Weights of a small transformer language model: 12 layers.
MLP neurons of a small language model. Each row is named by its layer, matrix (gate and up: input weights) and neuron, and shows model dimensions 0-95. Each number is 128 + 32 x the weight over its row's rms, rounded and kept within 0 to 255. Numbers have three digits each. A neuron's up and down rows have the sign that makes its largest values positive.
A block is one neuron, or neurons of one layer that tend to fire together. After each block is what it responds to, as a language model described it from the Wikipedia text at the highest values.

L3.gate109:126124137132179161129160130165130191180133155128106092158103086082130076095172061170095122111133175143144127144164130086107099080148084079149110088101132101142173135086198139141166166192088124180140087118125180139145090156092087134115116134111104124111165157147109195132143148116145131161
L3.up109:147108127157184145128116132169146157106152135115140150129121097099127102088160181141147108121150162126086126091148145155148093077154126106175072115141086130166109133127224175192178116162150135176131092110066159149155075202038106157132126145127102071107137138112164127158121146130139102130
Finite verb after subject

L5.gate135:103143123092160081132164057114167021153116158081114170142123113124133111134150110076104198167128207135177146126148127142102146183113157126064141138119093107176114101162111095107107126155149106129163069151193083126131146166140099051137130128128129120183198081119125071092114130119128113064
L5.up135:126115110132175125193100173179080104092107126177134103142133108079140103109105128146152152147094139015120068139128168130128137160146104140174205106098129156158085131145160169086137092151120084148119134169148123176106145114112129114161122141139108144113154113155135122095118110160121133196
L5.gate164:086132199092089103154100086138133122177171151138191084149174108120136142155094145142101138119129135121169107111204133151126150100125107126135224135117186163169114154181125108139061082144114043176101167102111072194144175125185130151140122129132099102095145063120137139139162106203190101098
L5.up164:155126174094073084195123119095117145136145103084136084126089153155158160116136180169077179150098084107116122127134152149145168087114067078127123140209145095095117204157118135121170081120108123105076119163157120116097106135121109112147163112146121096089154129179142137127139134109216088092
L5.gate269:074143077143161095159146129119136180189184137098184141088149084108102109108056142070103142104159106135187123149169096046094113121153089136104162149114102122156139069134081107116125100110128115132101000073180201146161094131212081162143116141154114121107116102158143155157093091172114155199
L5.up269:128136159100157143096186117107099082132123182124102129135110083151112071102167105144102177133133190142130161135158063170082132093127186150104078131108135137136094155159142102099072100083107166104105088111116172185109120105170147161072080120123116132119147109117159120140162168135164120070
L5.gate367:088198103147114114101142060160158148139121153060092090158082149090114127112080124115175178153106133157170102145105143181096167175160041098120173154129183142123090147126111143109117139154119146072130094116120129063103153089168120184109134098094093160134137149070138180108139160124163174054
L5.up367:072112121158144086139119137147151148158116172107113159099125064182110050132161118130144106118135109177105095101085086147123189114088114185106140146175163136123110129180127111143126138131131120189196126169118156130103125180152119075134167100103173178165118139105112136106108075169168116097
Word piece after D

L4.gate53:125103161101148091136132097163132088179129172157164112075110182165158086127114111089153164131130126068063122183163096095161122105127153207119143161122103127157204139096136124145120184122062172136116141139143208109138170124088146098127174121140098170151099138142131118126143204082088166189
L4.up53:147151166144106173134135148156150145168155199107104151105157148151179107126120124115114038146112159087147146099139162120168165094113130153159115141096068073201109115130114148137110151104183158068129130122125158118112123217116142153154059107141132134153139081144084129091166122070115144135
L4.gate82:106075102104135130092126191117107118142125179126164125132126203156142081129187146059101092143151109144117130139143140057122149137115063077153144084157051194138163117155182173174083139168079157069114116147173089132108134158159143138157091153095121114168153052112126133147138146132121150161
L4.up82:104150142055173165084121168169116080120138109162123123128130126113095103134156157134113096138128055174113099137148096071140108153110091119147144184173097131132113136158174023123134187115102158160115162107177153164179098113083105100096097107160084125152086098131151148137113175180135119163
L4.gate128:127090121115156131112120120121170126051204113076118217144134165161123160131074148159156114089167111135135142162068155105147114172104083137179108182180134180094110147022176075129166069154187157174143104157075152128181111151065131093111160101134107098109136124147204129129101147132102100132
L4.up128:091100130086112115165123098141097119152157141137173135129130136182119056122118174105122176098059036146133143087113145070164163139132140112114144148148059149188111172109148199183196155112107201125137142161104094150148119112135103150115133135154129112165123127100129162149178106125159100100
L4.gate164:114119161125179096122086142139130103146093152107173108183102070119093176119141119137107072098124140121133101178102117123110126107129092124173152093198110137167178156134114113104143188187168101070109127150120139171149091106050112116174117119142122107037118147106112085109121195124067161125
L4.up164:092125135132151115115093140117129114119089161132159149179077077137119163136157146148120095116115130134131129199130103133133150136167086175150149127199126115198163199132107091127172172160155133079101160196146150154140056105062111105158118109127122149069102134085097079102077158157112162117
L4.gate170:184139171117124149094150063141141121102135137154155105086149195123121082118106137074102133093075185137120107204114157094140132138125071139158119090138152143080122101133089129071095129103144112190082098113134118089109087201246125095152094106125071063100144096175175143098110137089080117165
L4.up170:098163148163080136077149085174154116151136126161106120123104141144098112095085175104111063119131129132126104156132153059131139136115111084213146151105148153090053127124115068090130124109107131203123108127099101100101138119205107065117054054143093110084137128121155138090112065099122093120
L4.gate205:054161139060124123202181065178135145108093127136153155098119167129125183163117155124096176137145115114118154146120097068190191114174104159082138178111105103116184129152158134133122140134089154165118155121149113154127130155073103175122166156131145143176155134138137118128094175165127094065
L4.up205:152102095149110087152072146125109192164142089114114163130107121094143185113150161158127133080099150158186154176099118147126134141090140030096199151121170074138096146107143148182124121137089156101124073052112170113112122082132149125124166139131115195145123115088120123110072115119118131193
L4.gate206:071109155165119172142123160146178105155134147136170139125132192140107085104092120091134154124155152114135099197173116124160092091121116094179126105121136128092108195121144114133155123090158155142098106083136161117124117117065149118166118148089089110153171150126147095147120101110086139111
L4.up206:126159146174095085083123113156184116065109121166132122063136162134126167157184134117092173095067105135129104134114153074128130133110160090146123091113151133097141148118124170066096117121105143071124198103171114102097139124081175103126176135150117125152155123144146124118121130065120111118
L4.gate212:143122078067223138171131134131108127119134141126209114125106184177142166152086162084085113072189136133113120108086160116110112163134142105084166122162124136155160145097119135117166118124114137074119093198112132170116104123103116093140176118077128134169163120091152163145091099111132124128
L4.up212:108123121101139147130111123133148186110141122160095157109121168158154126090168196147122096129098037141154136092141093117083095114149066188092186139151083120126163133103079155159085145220085125148186126181083148031105105193096137134202147174120154126126070121120110151143170156141121105143
L4.gate215:125159121143136084194115119095114104153126160095155114150157100161152169109140097034164118153140114134132078143116143108121185142116114081083116147128137169192092125125173139142117148180088071131169149088173128111156188167099107071108179084107090163090145143127148185180109152160090114119
L4.up215:133106074095141148126126118137150086091132085115161148192116114111197070134115088141077147166184075121099084119144192064185156166177139074132161178087132138241109150066115142122084126085144146111157163121137122186200180139073110123150117151123119137118164091139145111178155152097119133100
L4.gate279:145137095133119157113146064133115133195133172144186121100134112072179089090125114110115178138102065138084151145164111148152136124134152100150150109116100163111187086168125130147118131142167186133056157173141124162151121158123090121174103136147131164092112113117138121138125124121139086181
L4.up279:065115109074149142154119138110165161134138137092055128136117116169155118132123136115124110075149113097102145151036173119123114113136102060158139123110163153113084157100081160071178124142151113171103105115190101126114114182122127151096110152115090079113134128170117154109099135140029114168
L4.gate292:129145148092100088107192153085118158154132087199116087068130123097140087115161118085160107123175149088102149124137143148080100099144100131110122118109129121125104098161094145140137107140141063109047164062128144135097204131131113189096079168112120147124155098135139107105157168127164157206
L4.up292:128116108193070139101163137123122223134089149125097147115086131123138151123197129128183115130118096136128190139166177144074100139172111145112103148146131121190111102120093149122118139139097107119140124140058176097056111150139119141144128204167113171101109121154092142106156058125111106145
L4.gate319:108166095148094148133151153105134121166113135098106135105125147117156145079079145104163136133079116163147106070172137058089131122172060105146188129221079121182100147143115132133076129161119136163169149156096118111111151100100092140153136106104156127173105144108106191165125113113101143123
L4.up319:121098153106058124096087133120118095146155141145148174145145157145152129146171218088092143180087107124115116135135106118101109165181097109117177193180130136166151198107163133144123135075102164115135138139127142154050130094113144125107150103106131112120120128132128137138167146127143090125
L4.gate346:141118174159126157158140135110122074126105170103126163130173159134103129208125098026146186112142128106133135164187143046191111106138142105166114099129163131169127113182102137083096132154125155155161144137144177139174102165125119117140171115134132148140151089128147119109134213082120088107
L4.up346:156123201105102119209136172114113083161087177169141151115170152138162139215143096088175162114114141102184121127117119112193111175144168097129140104123130155171166178141139128066125113143117113104142121143130154183134103144121130098124163085095176130164188057098071116134114166066146131101
L4.gate354:097184128112162142114153127140149113144073145172149165137124204080158068121065117181125187107097119132112101158148134094118132098143172134123158102114148143105140099170080066077185116179156175164104153110125102134125129116173115109143092166144062164140143136133136130109177143114105130153
L4.up354:147127116163106120078100072075142104173054103096132149171126141120114040065127122133147166153068119147164123107162147108139143150187078114158118125090111124121107155061164090141092120166082155135173138146144125136098126148135136078122108094158080126126158098148120108144144138099095124146
L4.gate360:158151164057144118157129124095082140170106101156116154155129149161159088146141116129151180083108131091141076152076090101153084162124080105130165104156154135178154095101122112087146182148099157146103146104200131118191180144128120132145079112142064136167184135142173158083142135138133136187
L4.up360:170120161158117150113163227096148149181108126095111156117151162177171150177094156153082119168126116090165122147124137110120110121137095067128190162135067077079104094147125133165158159153182175161194082156111116085159106191101115172119104145181150116162134138153114148119104117045133104127
L4.gate366:129140112132173164177097172152127098123109137167163047155168091132113124122132140157104119125180174182069124092135128107076123064115129114135154144148134136181083087176092122106114145153120121089175112104164108156102127122164110186114152098111131197122148083142131178149146114206136108127
L4.up366:100141107136124151112177195155189154122104162116168131104095114099095147111125089123161132156095152128071164159161137159041109152077128154114103085118103126183165180107126141104151174138194161176128122193129121143181084117103079096149157096155128140135157118139072128110163105072146116147
Digit after leading 1

L4.gate20:079111138168123154110199058132122160126124127116112117138176154126150128175137116086176197116121125100120120138164132150166102115110125167195059178103133141200197091126094140108149119137173161142090109138108119157098105142128017134133155133167122128109068067176148130100104127135136163148
L4.up20:141124144146169160102069076139123106150114138138109104096110114035118150084113100092159137145235154135171104076194139165138136081190092159180096142108096136137125079118080158154113149192121156128134170064136151148173119139141101130155145165136143119083079126128094117116177136149155126114
L4.gate30:143189135073151113110161117152130111161148106114139102103060143168167177058145092164047113130130189114050156211120137115175112107127122095147148118139108108128097140136117112100098117149183130096122183104162116134122054153153135154152148102116094189130081127153126126147102187117037169138
L4.up30:169115101098103104064159095102144081113143106133118104131109150137099170130085150080120118155127151184154109144185131113121143117154103065123176104145091165085135198112105095161116115111162122088173191138190142097152156133179189087116120139102102141106176152115131127124172104112111137116
L4.gate36:132122045116102123173169108149152131164102130116172104145158100141065135135105144191175099121087107135100133170153132163125152107078114083141109178112128105088142143179147128169151149107093135218067152085144097150088136095162108114112136136078123156108130092114085125155150087139103048094
L4.up36:110166115097162081155141095175122140198121114095110079131149054137089125124202145160127075135157221107150157119134142107124155107120142077110137178140155140153108150128125152122213117131103092133110087120105084219153141084119138151144143117132097127133127176120099151151135097139171109125
L4.gate65:120103112089077134092164119103159127105174140137137097116110107107072122145098203184090101126135052100100094183140182097113134121098099144128160156139135119072150110108120140113106093142091092193119117101156175088141088112158111174146114164177167116107099078132145159143127126188111176149
L4.up65:141158111135126080092146131166144155118141168150169169096120163074131127139129142172138095137108124127121075131055177109093110083068124155133079113092109107084163105186123121053161124153097081117145134058138127088127079130177187182136202162132102138153073060118133103092111111136113174140
L4.gate90:126163100163144151113155112167184121073142112172164150140126105144112136138080118112159149111106160136095197072152184172121185117135183141144102163130055095152139105139094077098124158161169066075117153102130147152136091111189107092124118106164126171083088150132132100149153131142162192113
L4.up90:117164109131182155123166104128196068049130101171127166118135132118090148134104118125112103133135124102114136047127199153154167103105174139164107184165059085132149102119121132111123143127147084117055166082100145165168069132207090113125101089172133128084086096153113100164161077129106125142
L4.gate101:095148076096101074117111076107179131156176154155166160245148152165154096192111142104154119131109149141146128159146118151158134124142086121088117159119098196138118076105123103176115109148134103088162123119090135128138117104159120135134097125159062180111087081174130123104105128120137114110
L4.up101:135142096066090145175151116074134095152134129147131126199120145189100138132121142133147083133165118141135114127160178141110127114174091088161108124149124157135071087117193162152131057137162094102109104116042161152088113061176096119103066116157124137143111066183132126146119089108138095151
L4.gate120:096150179201209132166198088137133133173106072163145159097117092091110135114158100091100157136102085165149122133123150096126093103081122137092113160159160103154155153192111079109122131096178169151124150080092165093153065089092115121111117139176087145129084153151156117135155113089128176157
L4.up120:096182158127192113118147105134174042146166089171154162144170126149104117145129149084179111202123106182151158082140150059127120125121128135102138140171158128156124166189124109148140093136148156113155106057089181150169121089090150049119100140128061117134115127084159089147170083124160112112
L4.gate217:180141070155126146106141077116145188186224130155091082121145131119141125126178067123152143093118173155143147120128102131148122111048112084135124161083152087120147181186142062076145142193147183080100105086168146039174097162138140164135202083122097122064114078137129175136067176130141137117
L4.up217:162085109100055223128140115062110127109187175149111154164133158125110119115185150169144136109120132117129128071107158109106121120145149096179142171086103143090107144147177146138170110133098098076058107088108153113132137108126106180123173128183119095085082134178122158146116162197107137118
L4.gate225:102122081107135136059175151134158138144112143070086127110132112094113144132081154107103180176115124152117117191136059159146120128153140170106118128048096117122099125174067051102147157131152149160127096151100137113165100155142098116100120163151093159128131128157113125131135157119137112109
L4.up225:093153068089156156104176137117166076096084116111070115094112176104134161121098145152149131150155112143125081139125135181122130120206141154138099118089114110142059151135100108089152110125110121146105074180088154136133107116144101098089133137139121144130122127164049147122129072117177103133
L4.gate255:119097090145146157101154141076142121099128122119161115146104163115110127166107103159186139131099100161102142143134144144168139101147141134210169151093123166120155109063178124122156105151171145122094172125073160142132082152143143125114101165139198115079114121187073136144077140136081107117
L4.up255:142123137062151137108128123111121087101150117131150076109080121136091098103071148161162110104132109196064126143167101116120145116112165149106133112152049160086103182143147123080133123143084124182134150098102171170156089171129095140129159152087190160126133157085116105191143147194105037081
L4.gate307:057116058150127112137121088092207170118110135095164134142133059126153171184156084079087146126147193207121127086077052121109183058092104117074139197128128153168157128140121148191077147106142095186123180139178135100153114161133124131140161137126148142060109142099163138091159148179147107168
L4.up307:081120077119101134122127098098196112139150153149165090156155056113116157141085119127132128159193137182192112098098123169130175099117114122162151217165119180172169174115165155192082075101124068146127171102118114152174150093082115131086122105124188171093172102097126147116137102132176144139
L4.gate313:167099101177163137109178084147146146148127126081192114164068126168169122173172034132173082125099161170107158143109135159154153135058139157114055073147161102157121116155148148108130121188193082148160087136115129113130102115101108164131160207160155133114098149182110107120106155157129167130
L4.up313:095115109129127145110198095129165119170118102110135115160112121187127126151194077148131072143152101150125137101148140161152179118085140118139082082160138144122107126083195149126132100162198080153137072087116164135134124067094096148118166122177170118127073119179066131117121111184149121147
L4.gate322:123159180158158160090134130110131158122125126125127191102082127121088122109167111204154084138091174160113091122094119128117062169127111112149102143111136123095163113130147132154136093131106165134093177089110183147155058116162186143112107117212107166105071183196147125120113136164112153165
L4.up322:150147136154108210130136058154150167143153114099116147104101174112122156143179076148181140116152095187094164081203136171108128139048173158143111153137114102166128118166145120166152129104167216108127144109164127081110132121174083129162101126109119154139135150099130121147079148084168123071
L4.gate357:154147069122138194062097112173166135150145123122177121175109154115112110141163140113107166125139162112106133184102113083151170095101137085116168167134133121197137196148101160081179153108132111085112121118103163134126167146165119050169187106127073059133135119125181113096155224110159160157
L4.up357:149119089070109150101111166115154089123160139117189092173127137112120099146109169152180142157134109117063106117096175136150140151149086105133153140145132129157143192102138119081182086120069063144123169141091173178189141099153116094148157085159112097098118103163131133112173151152182131145
L4.gate367:115116061090133065186113124141146108101150129206179163071085085145103181105103113170099145147117139137103117170118125128094041116116103065113157083176125106118145110132119147120138120102071113084120133104106170198178132082170139157093158149155164165095148097085114166161147087140137192123
L4.up367:082100130117117097162088133160140124108163150209169147105069064134131178117081119160095176133146192159064119162072124161116056117072132098122161047173122150111107093160112107167178147119128148134150150124119168107179086102147100114155187153167128127114098067133162164140119129144105194133
L4.gate369:123178092115175121139110118082109159040137135165148097116150111124100110118157084165143136149116108142132116134122080168115100153083100140097085160174157142098135083215159088117113125197126099120119091114163110174176159116146147101180131147122171142096091147062139110151132143181065120176
L4.up369:149177083078136097118136155094135171113146145147104056130133058123036132116125180192075072135113078101119115152124162193094139137134110119108089106185164124084099120156165080116078139163117077049134105152166105165136136072162117068159128134097151098111145110103110155131115136163073154132
Institutional and time-span nouns

L5.gate48:148127144109187151163140161100118192087150159123120151100095137140108172121124117053150166091126116127120124174150162101131130118086086147090110123135119119175197126179115059126143134109182152124167126128157143093139079127129104139141139142150094123060112104132106113146121154059068148143
L5.up48:159143133092119159140159178083118130104134148160114145089121128111137177038067171102127100084167092132129104108172144111111149106121111137114193146187141145157148167107138065085179102099171141101151113130175140123114111128153092148161112111160108144058081092111119145116146103143120126155
L5.gate66:176101108148105117133133117120121173169133135167137071116104172127146156211136088119170181145173131101174144136094162154169170111125136110157102096102132145079139098097124121181119076156124150090119113159149138144136119164128149117099106152062084071151152115116145105163116197139099124057
L5.up66:173174149164093107150121166146154146188119121116109101115128163150131162138124096157109141129089112172106127131084172142141133104100090088177165122166112090106167116132081105161122124170113144115092159062099186124135115132107155154104085130081123157107100107141171176174074139119096035100
L5.gate88:135157091137132152084153147147150211145118129137152120097095107162121114146123152120139170133093089207075126151163128068109120104125097084135157152148075128097146179171126119166189132160160128120110148136135138146128153139152138151141120129083139120144093115099152122141127159132133063115
L5.up88:079134100099136084150156150126112128135146127123147084082113107190120167095096105159163131129115143114060160154169163125146136067099138077214084119243077175126190154162132115169118142093123106139135122085135126176131107134185114119120103146156126159100152015147121161076137114102136089109
L5.gate138:134114127083144193151119131088157141096126146158071094104106101120134160132123198037138078098143109140100101167141125091120109069118090127098200109105065088132121138214092161229143135119150127113042127133101096129185114086118092197105096092142108111149130092097182121164120175077146107123
L5.up138:142132117129109149083132110110087135146180102128142113110083140177142159185139161142121172139159070146114054148110185179156114142108115127181146113156181138152146140093167070140151141135168148118109165133092144130173161195127045123138129162106106107061124164100116096118098111125018149114
Century digit of years

L3.gate14:075120154119116152075098132042129146129144100099180094107163147084127139121143120139151190131103087104050132189152170124142114079114091100197101084112127144149176173174120135208159161210182096088071146130079150127152114130100139146131120133120142171184127070117093153137135136081100100191
L3.up14:168161105135103121155168171132138155120133139236084076140132157160095150131137136072121101122131073115071117180131144109100154108129096135109188120114113089145181127129107138152139099105122152110094073139151141169109086066149151131136118127105123204135092046126156135148126137144099117129
Second digit in numbers

L4.gate13:100171131072159124123130195143130135160128189094105199102163145079134088129101156143112145149105149104136134180113150073087090129160126059101193137137098153119136111132158111172193163141103169093152112129108112171121074115096102167123129159174130157122122108149150201150172139089050160154
L4.up13:125152169207122134148105212159164134120147159187125170076072112124109072119149153105124123200141192155164100133060073141149123162101093168088134150121125130174139084133118088125187148145165064096148130100137136185102120138102134167139121121192128157228118126099114163150165131143139129048
L4.gate41:120175114121107095138140132166163138085125140183153088124129109104141096150129160119146087139082187187136166073163146126123144085102123142110139089078138104182105129137123111126096159147114159131189113086111087104107168096112119093139089232094076147189167140098123157114145105072113119092
L4.up41:138097118079138149127143143105128128098129147188120184137091187145171088163129204146185126116131103122113113129115141044079135124076144109152151101075166118154072086112186117104113144113136132153164139103139104130078149102099074123124106166110081071202092134137149138098162114107093149160
L4.gate70:114115103192161041113121134088148100179162151060096172140156146129111058149109165112133177159136178125140118111141083182124192139145126104128164079144122134120094182124152147121059108125115112135198125122127118135149156128162144120125197133071101109148174096103102173143132120105202141123
L4.up70:112108083130150113153132124085153100108153139061108233137167176158104066152142171099156137136157175138107099134158115143098176131111121046162143112100147136112109133097189157111125114150126115103110075127102156148138144163136111138089174125134078101116194104146100177115125099116168126090
L4.gate77:087155092130113109131151134147136116147133180128098094098135069110170179083106090163094140119089165113048142116100144104101124115153090086151117114145159137092056071179113112111083174122078141154145115179140147138112171137158160167120097124157106175108091184081141152097121107112103126130
L4.up77:111141087102139113150149090167185110141097100031160087120126072160131107076157154122101154145133124189107175141126117098154114088102063137098094145148145096104130106123103092139168110078084099084188149168111096133056161159154187057086199094117102152076087128132062133117120075127141064082
L4.gate97:146135150128149106160161125139132111129135173081105104121128089159182105107124136127115130101187097105188049108107099109095089149110116130068138161119180088181130144127157181096083089112122128107135165137144135160120214097160101088103171104085118103096195173100136160129159128136150154113
L4.up97:093100158153119166154103140123136143118144149090144155132145137170194137081173130134101146113117103130122123132173121087113102143142126144129143156157190090145114144092070151065099134059116172103104077133082139144150128166111102087112123079153145117133095153117104134124123113151106124107
L4.gate107:124145150200100044146126143132133207160148145142154124193135090138112101107145111124159094113138168136176148136092080140158131146110140128065173130145161143139111152098162123088132139149067060114106162140113137091149174132150137089131113143101142171109098169048164167202091112159152130141
L4.up107:128134175153098077122183137085133177114143148169166145187168136139110144151135150125163080111176112121173194117107112127139106130083174055102105108115095173146094169071202153060161105145057048117044153125128152123147135089119128080134090149100137130106122092071154149161082108141151132161
L4.gate146:095141133167118062101123116119133105160127145089082119112101157140088084079087127105158130141123079146161080091143146126103100159141102202109148113150118090142058116173137120123140134080135115163215154167160109108097150133160158066116147096082067160160125210093175162123125088148143139104
L4.up146:123124156199147134139106148216145146155148143114095151112129109144092093094096131163090042144150146153154150095023114132170144167122129145098158143123183155139132094156137116125118186120072154081202114147170132093114172084127139151130136128164122134137092148118132172113142116137134140083
L4.gate147:165103109132140113104155135148162149131098177113108117143095127085086122091112129125146139148133188128166116131062130105090077110106146046114116089121183126101129158159111144164140156087057092051142067097109116085118144098100236104074146113090095123148156211108099157105141099137071163110
L4.up147:099144107193090121119129143129116150071083083166129098157139093098143064121136126131104088133120159144191081120085138096151119131162123135163115133083073122136151121169129160121174060097098082127160160133125172123140121122093150116128123130099181139124125070176135115176124162169112111133
L4.gate152:084123145088127067121089145136116120159150204108107133105159051125123116058062169112137110116088163180153116145106104131126130168144110113070167107104207137095113137125159066165109119121097163053152159141141131146135161143137129099161169115123130156113129151067133155141139095139157136097
L4.up152:079065177077112132139098122106115171137143138167110167148205097177134119104123121097111102119111114195143167135122171170135152158138150112090089137077172132113091111105140074177141093136110152082081144053137116096124182130117084147136117169124163137104112111146132154155152100156139093073
L4.gate229:095109169107155081111100151157142119164125138113093151135162131142117140108064104081082107158157093103112144113131113066086099147122118085114175135157159122086068142110122084119119153126062108103179117069195125138147206120111121101163110166082108126168113101062104169143116129110074161142
L4.up229:171129152155113092136072083209157133082160125136114104160163113110125151177076122095099142148178166149209108071117131078077158152132158182123137187126159134103089131182141076108122103155153088074132110042120151117154181157128160089135092070132105084134157073104142190141125164115083094082
L4.gate265:098157131167149110158130135190180097149111157138107159091127149146146057119109126167085134153065155115131106128081123107098140190120059072077185164064152117172072181137123077127136152134153149124126134135093160117139154180126122096099141142109073136165146130095151131135148166106155125107
L4.up265:111141136085142145124127127146182072118104132175086171090137176173047121104120206142087157163154144115143085091079201070080141145147082109133146176130100143139081177105133083087123131106159106155131107092076120132129159150130092114118148112144061109208155143102141125125158123130181104114
L4.gate329:105119132035163070182136184144131119151159154124125113133108119126117114090118136132081171149079143145125135145140157112115151121166120042094115145134128088136052064163078120102099150101081176164115143189131100137094107120182093145126138117127057148167094167131175206136098111135035121149
L4.up329:097112153134128086134117140139117092126147139155085131141141051127085179126112158142116171129142116163165150110132110127152163150169120089088139169138114113158072110086109126101067122095116160115161125168138158132117147114108115089108100111129044132129145219123133153155137106139100139104
L4.gate364:094096127126123104168105144155171079087145154149126151139150135107154054134099148113137140123103092079151100066126163130120159087120135111111157127118104181185107101125133119154103111151140101131104118129156115144149138144102105169155094120135130151077099095142136127134151108158139134117
L4.up364:139155124169132136171080080122140096093117116128115210156169153085133125167125133120120144187089141128150149107188168102150205116109163132134113125106076081174100160147114165133113144109146139164124150171139124088083124129096112082130105114112094147118142098111149085109113139115092154092
L4.gate365:067099094085144026161114151100162113117146169160123142153157082147121133184085181091143109109157160160127131135149180162104112130144126152085190135186142180136089147089125125177141116120094120098200111141148098136110184101119121104146114124074131168123182114084179135146117082126143158084
L4.up365:071163151102146131090136142185144143168157162166104090143108126116147149151156138128087153131148155136140139149126173144141090181104141116125124105156101162118115144094119112127173099197159117105147083074103178172158050103115069143114094115147134092109179038159077164180137186192122193146
L4.gate368:125131071129114094144132080123164130113141161131134137123176116087135097179135122063154144152120103155128180114093111105151189134107122117057149181106118137196086150132149076111136132196099149111137130127127139099191204156181111122148172125085125173163192144076128086128144116127067161070
L4.up368:123080104092117078157102119097163136062152137172121152118145105101123077185140165074146131130128098119126137098120168095140143144107102113117098169102066133220069151112147106058120111167105110113125110137105123144209158152120122138123142113126152196197167109114107107118124152109041120098
L4.gate375:112108166117128171099104119157146218171089144127080158088130146117120091141176095157130151120127177152121111153106129132137100129111105121116057111140192158107081090119136069076135134162105114125189105103144148127162208132103185148170106090172147093127156161130180145087126102182117126111
L4.up375:090102125091171131153174113144136128136142159142078090139095045133068149078114146128148110134157153139166092149030138152134119096141113099096119145141135145083072145186149147145153126102084127114169150145134107137099120144091135112094129136125106182118124126108140205124150110140090120116
Digits and has/have

L3.gate32:112081085089119118168124131120185156061149130183142139115097129094163126156076122149112153109093141145058175164150110103096104119094196137131116092151096105112133126095082143197181128122114132114072130133151121155141100074133139158126155181116120117089142104117115105128150089131099157149
L3.up32:068123095036143122189131122105169129060141137192104133097130131068157164127093149176034119104115119150067140110093137133076113079098169107152166143150150095070155136098097156149157108095130120125072092116131168150146145140158105129097164120126120120138128107106098128120120049149135152112
Modals and word-opening pieces